python train.py --n_layer=8 --d_model=256 --n_head=8 --n_kv_head=1 --head_dim=32 --d_mlp=1024 --qk_norm=false --init_std_down=0.0 --lr_head=0.00938 --warmup_steps=472 --schedule="wsd" --decay_shape="linear" --batch_tokens=65536
MLP neurons of a small language model. Each row is named by its layer, matrix (up: input weights) and neuron, and shows model dimensions 112-239. Each number is 128 + 32 x the weight over its row's rms, rounded and kept within 0 to 255.
Before each neuron's rows, "fires on" lists the tokens most often at its 100 highest values on Wikipedia text that the model never trained on.

fires on: " te", "tra", " e", " De", "o", " pro"
L5.up682 [145 132 106 113 123 126 193  82 120  74  89 119 196 156  76 101 181 147 190  93 141 159 195 166 129 101  41 153 104 114  83 107 130 115 139 117 124  75 134 115  84 103 105 140  82 176 169 123 112 112 145 141 118 128 162  94 118 140  81  98  79 137 143 138 177 125 116 123 250 128 147 119  89 148 150  95 152 168 137 134 168 151 112  93 144  88 136 141 140 135 133 173 143 169 114 149 129 150 210 151 145 147 154 131  66 156 130 168  72 167 181  96 141  77 115 141 194 161 129 130  88 148 116 116 116 163 132 123]

fires on: " is", " not", " a", " an", "able", " can"
L5.up414 [163 114 151 164 149 142 177  92 185 119 126 115 105 168 151  80 145 153 166  57 144 154 107 147  75 123  57 103  91 115 166 121 127 160 102 172 137 128 158 123 173 125 201 168 112  81 145 146 124 123  85  39 100 160 121 153 152 127 124 164 147 154 130 114 142 126 124 179 141  74 131 114 151 133  68 137 127 118  99 115 128 107  92 160 146 142  88 140 101 144 157 142 150 156 107 144 114  91 185 180  97 163 129 144 123 188 110  99  66 120 118 112 152 108 146 166 156 109 128 100  76 115  98  96  89 127 132 137]

fires on: " on", "\n", " On", "ci", "adi", " pro"
L5.up849 [132 135 111 125 111 136 194 103 126 155 162 121 153 101  92 127  86 122 158 105 143 117  95  69  73 141 101 156 185 185 112 110 129 148  99 130 125  95 132 142  75  91 138  96 133 177 116  93 193 131 127 146 104 130 147  70 132 113 108 140 136 196 111 103 119 139 100 118 108  84  85  67 157 170 135  93 160 206 188 150 150 121 187  94 161 183  98  40 101 117 109 145 140 144 113 209 103 188 173 104 121 159 126 136  60 168 156 109  80 153 153 150 112 156 116 205 205 137 124 125 115 173 119 157  97 114 182 122]

fires on: " di", " Di", " Indian", " Turkish", " Israeli"
L5.up331 [138  77 165 104 124 160 169  77 198 180 156  75 114 107 123 119  98  96 169 122 174 131 102 135  84  96 108 132  63 162 202 143 143 151  99 107 125 149 187  78 154 103 129 118 136 121 128 116 155  79  81 152 176 157 168 177 116 119 144 173 149 156 144 144 102 111 129 179 148 156 149 121 122 179 131  44 171 167 142 109 220 168 115 132 127 110 140 166 145  76 126 171 137  85 103 125 117 131  90 137 159 162 178  69  56 128 162 112  91  75 138 120 142 106 114 150 199 137 104 114  66  99  74 109 115 170 131 151]

fires on: "=", " 0", " part", " |", " all", " due"
L5.up78 [ 80 103 148 149 129 100 119 145 101 126 140 133 159 171  83 159 180 124 110 130 126 128 143 100  68  79  97 107 161 195 130 127 110  66 181 160 170 165 120 174 165 122 117  86 123 121 143 147 120 169 113 131 183 118 112 125 107  64  77 107 104 123 153 122 200  84  88 176 107  92 128 154 172 183  67 134 180 113 105 122 110  88  77  59 111 129 101 118 118 141 165  94  71 110 131 204 108 115 128  83 120 187 190 160  90 127 164 116 152 139 105 164 152 148 132 153 116 107 101 100 129 118 109 173 150 129 151 109]

fires on: "–", ",", " College", " University", " School", " degree"
L5.up129 [ 92  68 123  98 117 103 171 142 117 110 172 124 111 103 172  96 153 185 130 116 143 154 142 131 156 132 131 132 114 113 132 160 108 132  95 133  73 107 152  71 161 144 152 114 183  56  82 120 127 107 107 136 132 103 107 169 159 106  81 123 119 122  53 172 128 117 139 188 112 167 105  81 142 135 128 101 157 149 134 130 128  86 170 106 163 181 128 112 106 152 108 104 163 132 126 110 106  93 167  60 103 159 194  86  81 191  98 135 142 141 174  80 154 159 126 121 135 135  90 181  97 156 155 184 128  78 103 122]

fires on: " can", "t", " not", "si", " des"
L5.up524 [ 80  65  94 150 105 112 160 125 112 110  88 255 149  99 159  98 131 154 140  78 133 131 163 156 145 140 139 130 120 140 119 175 152  93 121 137 142 111 154 110 161 128 173  63 137 141 101 141 214 150 131  94 134 180 105 141 140 112 113 120 144 163  78 141 158 135  74  85 112 137 106 146  94 121  72 135 150  86 103 196 105 156 115 120 147 157 127 115 144 104 179 100 109 115 113 169 142 146  88 135 124 132 136 141  87 145 171  87 152 134 111 113  88 102 176 150 110 108 141  48 130 132 159 167 121 159  86 129]

fires on: "f", "dy", " Bob", "p", " Rob"
L5.up133 [130 154 103 137 155 129 160 137 126 133 137 139 182 152 193 128 147 168 102 110  99 122 141 164 143  87 108 144 143 108 121 131  86 138 125 110 124 149 129  90 169 125  87 147 148  69 164 123 128 141 123  97 144 126 108 116  93 128  98 108 127 169 157 135 172 131 128 145 139 155 124 102  93  84  87 139 129 174 149 142 112 153  80 158 117  87  88 103 204 158 177 103 113 106 152 135 164 137 153 118 135  98  99 100 124 123 168  94 142  99 179 139 104 182  97 119 137 146  74 132 135 153 113 114 106 117 114 145]

fires on: " the", "s", " their", " economic", " million"
L5.up746 [105 124 119 179 122 111 194 147 200 135 183 113 149 126 143  71 141 119 159  66 148 168 216 188 115 116 140  83  62 155 161 103 121  91  62 103 113 127 139  92 108  87 143 136 129 135 132 142 118 109 111 117 146 140 143 137 119 129 106 135 121 201  64 178 163 155 118 123 127 157 163 106 129 128 155 108 171 152 109 109 128  93 154 151 137 174 130 126 207  60 120 155 101 138 113 114 146 113 117 138 172 178 178 126 100  81 107 112  99  85 146 121 124 118  89 162 155 132 120 118  75  97  92  61 156 122 118 127]

fires on: ":", " over", " about", " than", " to"
L5.up439 [117 145 139 164 153 103 171  88 123 148 141 163 136 161 147  83  83 194 126 108 138 107 117  73 120  77 119 187 102 191 124 179 156 119  95 138 172 159 144 186 172 145 129 164 147 117 148 218 180 174  98 124 121  54  98 118 136 132  92 123  51 126  81 149 159 137 155 153 117 197 120 175 117 122  76 111 127 102 113 123 123 195  92  70 136 126  85 132 137 204 136 144 125 108 129 150 142 144 127 116 152 160 155 120 117 175  73 122 162 132 137 122 154 143 148  73 199  67 115 169 115 117 112 143 115  87 124 140]

fires on: "On", "-", " On", "\n ", " Released", " on"
L5.up505 [123 101 169  79 140  56 134 109 143 129 123 175  99  94  79 112 106 160 155 138 144 145 104  95 171 142 141 140  70 114 100 180  92 158 127 155 146 137 127 129 106 120 152 119  47 117 161 161 123 100 114 137 149 114 121  36 135 148 124 122 122 172 100 145 198  97 137 105  87 149 115 115 141 106 117  89 136 136 118 137 148 183 128  84 114 103 121  84 168 116 114 117 150 123 206 162 220  83 156 117 114 143 115 109  67 131 131  91 137 141 154 158 133 139 164  93 127 154 142 103  96 171 146 126 154 136 156 165]

fires on: "pp", " exp", " comp", " Succeeded", " reve", " Comp"
L5.up301 [162 124 116 106 156 143 141 116 117 195 179 152 131  76 138 175 147 172 165  74 182 183 134 112 159  91 131  83 139 127 135 160  33 138 100 161 135  92 156 153  77 129 163 163 142  88 110  96 150 166 183 170 134 151 145 107 188 105  55 110  73 133 138 107 123  95  87 161 153 165 191 107  72  90 168 125 207 133 114 160 134 126  73  93  87  93 148 141 126 119 208 153 119  99 125 185 125 102 131 144  76 176 170 104 130 186 135 172 101 135  89 105  88 164 122 131 112 127 113 105  91 142 115  79  94 160 152 140]

fires on: " it", " him", "–", " (", " his", " season"
L5.up163 [161  59  79 145 119 104 135 104  89 110 147 140 161 122 166  98  84 184 112 145 157 157 113 160 152 130  96 202  94 132  85  92  39 124 107 134 118 108 147 168 140 106 154 122 154  50 158 160 114 117 110 126 137 105 166 170 182 110 137 134 115 121  23 170 112  71 138  53 113 159 137  70 168 122 172 141 171 242 106 133 133 145 113 184 136 156 130 150  73 128  89 152 105  93 154 129 152 116 169 137 117 190 165 131 104 118 168 139 120 132 100  88 131 140 169 120 106 119 114 132 102 140 141 145 120 124 132 173]

fires on: "=", "ly", " been", " are", " (", " often"
L5.up1002 [104 157  84 145  85 110 113 187 135  81 143 150 133 116 149  79 120 190 174 119 101 137 169 192  97 108 133 145 136 119 170 132 159 165 129 154 137 108 145  74 128 118 149  89 123 112 151 104 121 155 114 103 183 104 135 152 136  66 135 118 108 118 101 112 102 103 159 134 115 144 108 148 184 164 212  84 143 113 157 154 143 199 144 148 144 169  95  94  64 145  74 131 121 163 153 146 114 184 123 157 170 161 152  97 121 179 121 128 117  64  58  58 122 143  74 119 126  99 125 135 130  68 124 124  62 133 186  97]

fires on: "}", "H", " |", " $"
L5.up345 [ 67 117  96  99 160 100 122  70 186  89 119 186 159 124 155 133 149 110 142 131 132 146  85 107 162  99 135 148  59  70 215 124 193 146 157  70  93 173 136 105 169 115 119 141 112  85 126 157  96 132 140 132 156 126 160 172 129  78 119 131 116 108 100  94 130 124 119 118 167  98 204  99 139 140 121 128 138 162 166 119 135 145 141 177 142 140  98 132 115 107  35 167 128 108 120 150  89 157 107  68 176 222 156 134 180 154  91 141 116 119 135  67 148  97  72  82 128 139 124 146 187 121 155  97 162  95  93 113]

fires on: "-", " I", " San", "'", "n", " Dan"
L5.up253 [136 152 146 105  96 161 139 130 136 171  83 115  90  83 134 161 113 239  95  90 132 135 183 133  78 118  68 149  87 145 155 172 128 131  86 154 140 159 129 162 121  88  98  78  58 140 142 145  80 133 120 119 196 171 140  94 121 120 116 106  73 102 131 100 134 152  96 152 110 166  80 137 120 159  75 148 146  91  91 107 176 147 147  74 190  77 122 165 176 128 135 145 117 171 141  91  94 159  89 106 168 159 183 161 143 194 151 119 113  81 130 125 164 157 158 127 164 112  82 136  79  89 135  90  89 138 133  65]

fires on: " not", "t", " is", " was", ":"
L5.up834 [169 143 123 133 107 161 158 110 114 130 125 152  92 131 120 169 151 165 141 148  90 111 111 114  64 144 118 157 134 120 108 138 174 135 141 132 172 157 149 138  99 110 119 140 114 140 129 112  93 222  57 122 151  83 167 131 120 128 172 134  88 156  84 138 177 163  84 132 127 145 119 146 132 178  97 147 110 130  96 134 140  78 116 189 159 102 152  50  88 104 105 104 134  96 155 137 128 216 116 156 164 138 104 182 111 130  98 105  94 112 128  92 113  59 160  61 121 131 128 102 111 133 123 136 113 138 106 150]

fires on: "K", " K", " dr", " Rh", " re"
L5.up1000 [152 103  76 143 155 114  94  98 135 109 148 106 114 148 163 136 119 174 116 112 169 109  98  94  81 131 105 141 163 138 104 153  71 157  94  99 101 146 163  82 107 143 117  31  68  98 154 133 101 117 103 202 104 144 151 139 145  79 104 127 120 149 120 119 126 143 116  79 154 193 143 146 135  91 131 156 155 169  99 160 136 123  85 176 142  68 128 164  79  87 155 141  95 133 166 126 203 174 120 121  97 132  59 176  61 129 139  99  89 126 122  88 174 110 132 109  89 149  81 174 143 121 157 134 167 112 135 127]

fires on: "-"
L5.up993 [156  74 100 136  90 150  79 117 136 107 115 150 127 144 135 125 162 137 194  86 122 164 106 148 151 127  71 165 133 132 138 120 111 118 108 126 148 105 104 117 120 121 132  64 135 174 160 103 144 170 156 161  82 128 151 163 137 155 100 165 126 150 123  90 120  78 188 144 126 119 113  82 122 161 165 160 104 148 134 151 104 114 103 214 162 103 137 138 149 154 128 135 216 124  87 176 131 208 140 119 167 136 157  82 166 108 131 139 112 140 115  92 138 113  93 124 108 145 112 118 143 139 153 146 154  51 139 149]

fires on: " Ba", "a", " U", " Ku", "ana", " Micro"
L5.up372 [170  79 113  89 148 156 133 136  74 139 130  98 200  77 122 130 146 139 133  97 152 156 136  88 124 146 116 126 176 131  72  84  76 166 111 107 156 169 104 158 114 126 187  99  94  79 132 124  75 133 150 148  77  50 121 148 119 132 130 130 124 168 134 163 116 136 142 138 132 137 168 113 130 102 140 158 160 143  64 142 185 146 137 144 122 139 163 123  98 153  80  98 142 120 161 140  76 161 112  23 175 152 129 130 149 122 102 124 109 147 179 166 141 118 126 169 140 154  90 205 154 102 109 117 163 164 133 146]

fires on: " Am", " exp", "pp", "P", "C"
L5.up669 [141  85 104 192 158 133 112 107 204 101 155 157 104 131 182 150 111 159 140 110 173 125  92 141  94 104  89 113 132 115 140 131  97 124 157 146 148 167 186 109 170 159 157 126 122 126 180 125 105 174 141 138  96 177 117 115 140  72  96  83  80 108  89 129 115 124 117  88 102 128 132 119 101  25 162 134 146 164  99 173  78 133 117 128 143 106 119 149 133 163 191 141 143 202 136  81 165 124 156 164  92 182 136 168  95 151 145 131  69 127  95  86 165 183  73 154 130  93 123 144 132 131 148 126 108 159 111 114]

fires on: " Be", "Be", " me", "Le", " su", "e"
L5.up663 [117  99  77 144  88 102 177 119 114 101  95 136 196 136 154 140 127 209 112 127 115 140 129 105 127 120 144 136 128  89 178 145 154 141 123  81 115  94 109 126 112 152 123 157  91  90 140 128 201  92 142 100 119 133 129  95 142 102 141  68  88 139 155 158 123  63 148  88 168 171  89 132 125 160 123 131 158 103 125 162  90 125  82 103 144 162 118  93 138 212 130  73 115 161  99 139 193  95 146 104 139 168 179 116 123 138 127 155 168 116 147 141 142 113 166 153 100  98 123 144  85 106 187 127 142 144 118 132]

fires on: "-", " La", " |", "|", "N", "n"
L5.up654 [ 87  74 120  74 107  77 161 131 127 131 163  85 174 111 205 190 118 219 127 153 167 156 126 121  75 171  80 147 130 145 110 138  75 110  71 124 133 142 185 102 203 107 113  60 150 105 150 157 162 128 144 133 122 113 149 131 120 166 146 127  94 137 132 119 118 120  74 117 142 151 168  59  88 165  77 102 111 106 121 193 143 119 144 113  97 133 147 102 105 146 143 132  95 147 134  68 119 112 146 172 142 146 122 127 103 138 156  91 149 100 137 102  83  89 134  91 154  93 106 139 114  80 129 145 154 137 150  79]

fires on: " on", "On", " would", " a", " On", " –"
L5.up395 [ 99 182 112 141 121 128 215  93 109 148 145  99 132 144 123 106 120 163 146 131 133 113 157 136 104 134 148 208  85  95 106 139 146  96  87 138 151 151 140 149 189 120 159 134 107 134 118 136  69 130 128 128  89  74 104  72  94  98 161  74 101 117  81 152 143 126 144 152 114 113 125  96 109 168  76  88 143 124 112 162 163 123  91  93 185 128 109 104 166 152 155 117 133 153 230 149  99  94 155  63 154 119 151 146 130 193 133 131  94  52 145 141 129 126 101 151 180 137 115  91  87 143  94 158  84  94 117 140]

fires on: " to", " while", " so", "I", " Be", "Be"
L5.up756 [116 127 118 114 109 134 207 158 110 140 130  82 124 118 179  36 118 195 130 112 158 107 142  93 152 121 146 209 141  85 120 147 125 193 127 149 129 118 131 160 113 166 150 158 121  81 125 135 148 165 178 100 111 136  96 132 179 102 119  99 119 143 104 171  82  97  94 104 105 146 145 123 111 131 111 140 130 132 108 174  86 132 146 128 120  64 109 150 188  72  82 108 170 111 100 141 100 120 132 113 116 156 188 138 106  98 163 211 118  76 150 148 130 134 146 152 202 124  82 112  64 127 193 102  60  64 111 106]

fires on: "'", " she", " born", " his", " her", " ("
L5.up954 [ 79 141 130 134 145 158 159 108 112  88 160 134 137 130 166 141  89 132 176 113 161 138 115 128 116  72 110 169 124 103  61 125 124 151  27 154 195 180 160 162  82 144 138 127 123 120 103 157 154 121 138 189 106  83 129 135 158  95 160 126 101 147 124 144 146  51 105  94 128 173 162  61 110 147  72 129 168 106  88 105 184 116 125  87 128 122 160 132 128 188 109  88 123  63 188 179  98 124 115  55 157 133 104 152 109 212 104  97 162 122 106 139 123 149 134 126 108 120 111 144  87  90  61  91 158 136 107 197]

fires on: "\n ", "  ", " I", "J", "os"
L5.up275 [174 115 134 157 155 116 124 127 152 178 163 123 156 147 112 136  87 119 109 187 114 116 191 134 140 108 104 179  90 136 113 158 181 117 104  99 140 157  98 114 105 131  85 117  95  74 200 103 119 162 186  86 166  78 169 128 160  96  77 157  76 133 151  57 114 106 144 172 135 184  82  82 140 138 154 158 110 162 173 156 118 179 156 153 133 150 106 168  93 141 119 132  55 138  87 143 143 138 122 143 128 159 174 144 127 124 107 146  96 132 111  92 168  91 127  82 145 136  86 124 163 156  96  91 143 125 147  78]

fires on: " |", "|", "\n", " Mir", " Robert"
L5.up1003 [165 162 109 118  62 121 139 136 145 163 145 151 139 144 171 120 152 135  97 117 189 152  94 121  74 174 183 128 158 149  87 144 134 124  46 133 152 120 188 108 179  97  82 120  90 110  81 141 172 110 128 113 129 112 109 159  79 154 173 150 108 109 126 126 148 113 137 132 183 133 107 147  77 123 118 103 160 105 143 133 149 143 122  94 121 149 166 159 180 164 116 213 133 102 108 172 155  88 131 119 172  93 136 157 162 172 149  57 153 130 169 118 119 174 180  92 183 111 116  90  89 128 110  55  34 103 160 111]

fires on: "-", ",", "ra", "co", " co", "ca"
L5.up476 [145 133 112  94  87 177 107 116  91 136 104 130 207 125 151  79 128 159 154  75 103 166 161 119 122 130  71 127 112 141 145 118 109 105 133 132 139 130 164  96 144 134 158 157 158  99 129 105 124  91 126 127 121 145 206  96 117 157 137 120 161 128  93 126  91 171  46 108 207 131 105  86 142 137 150 116 133 117 105 163 142  53 159 143 147 159 131  99 158 115  86  92 130 138 166 132 116 203 199  82 164 124 159 146 140 147 136 109  86 147 124 130 116 122  91 113 145 101  65 176  91  84 108 100 100 107 140  72]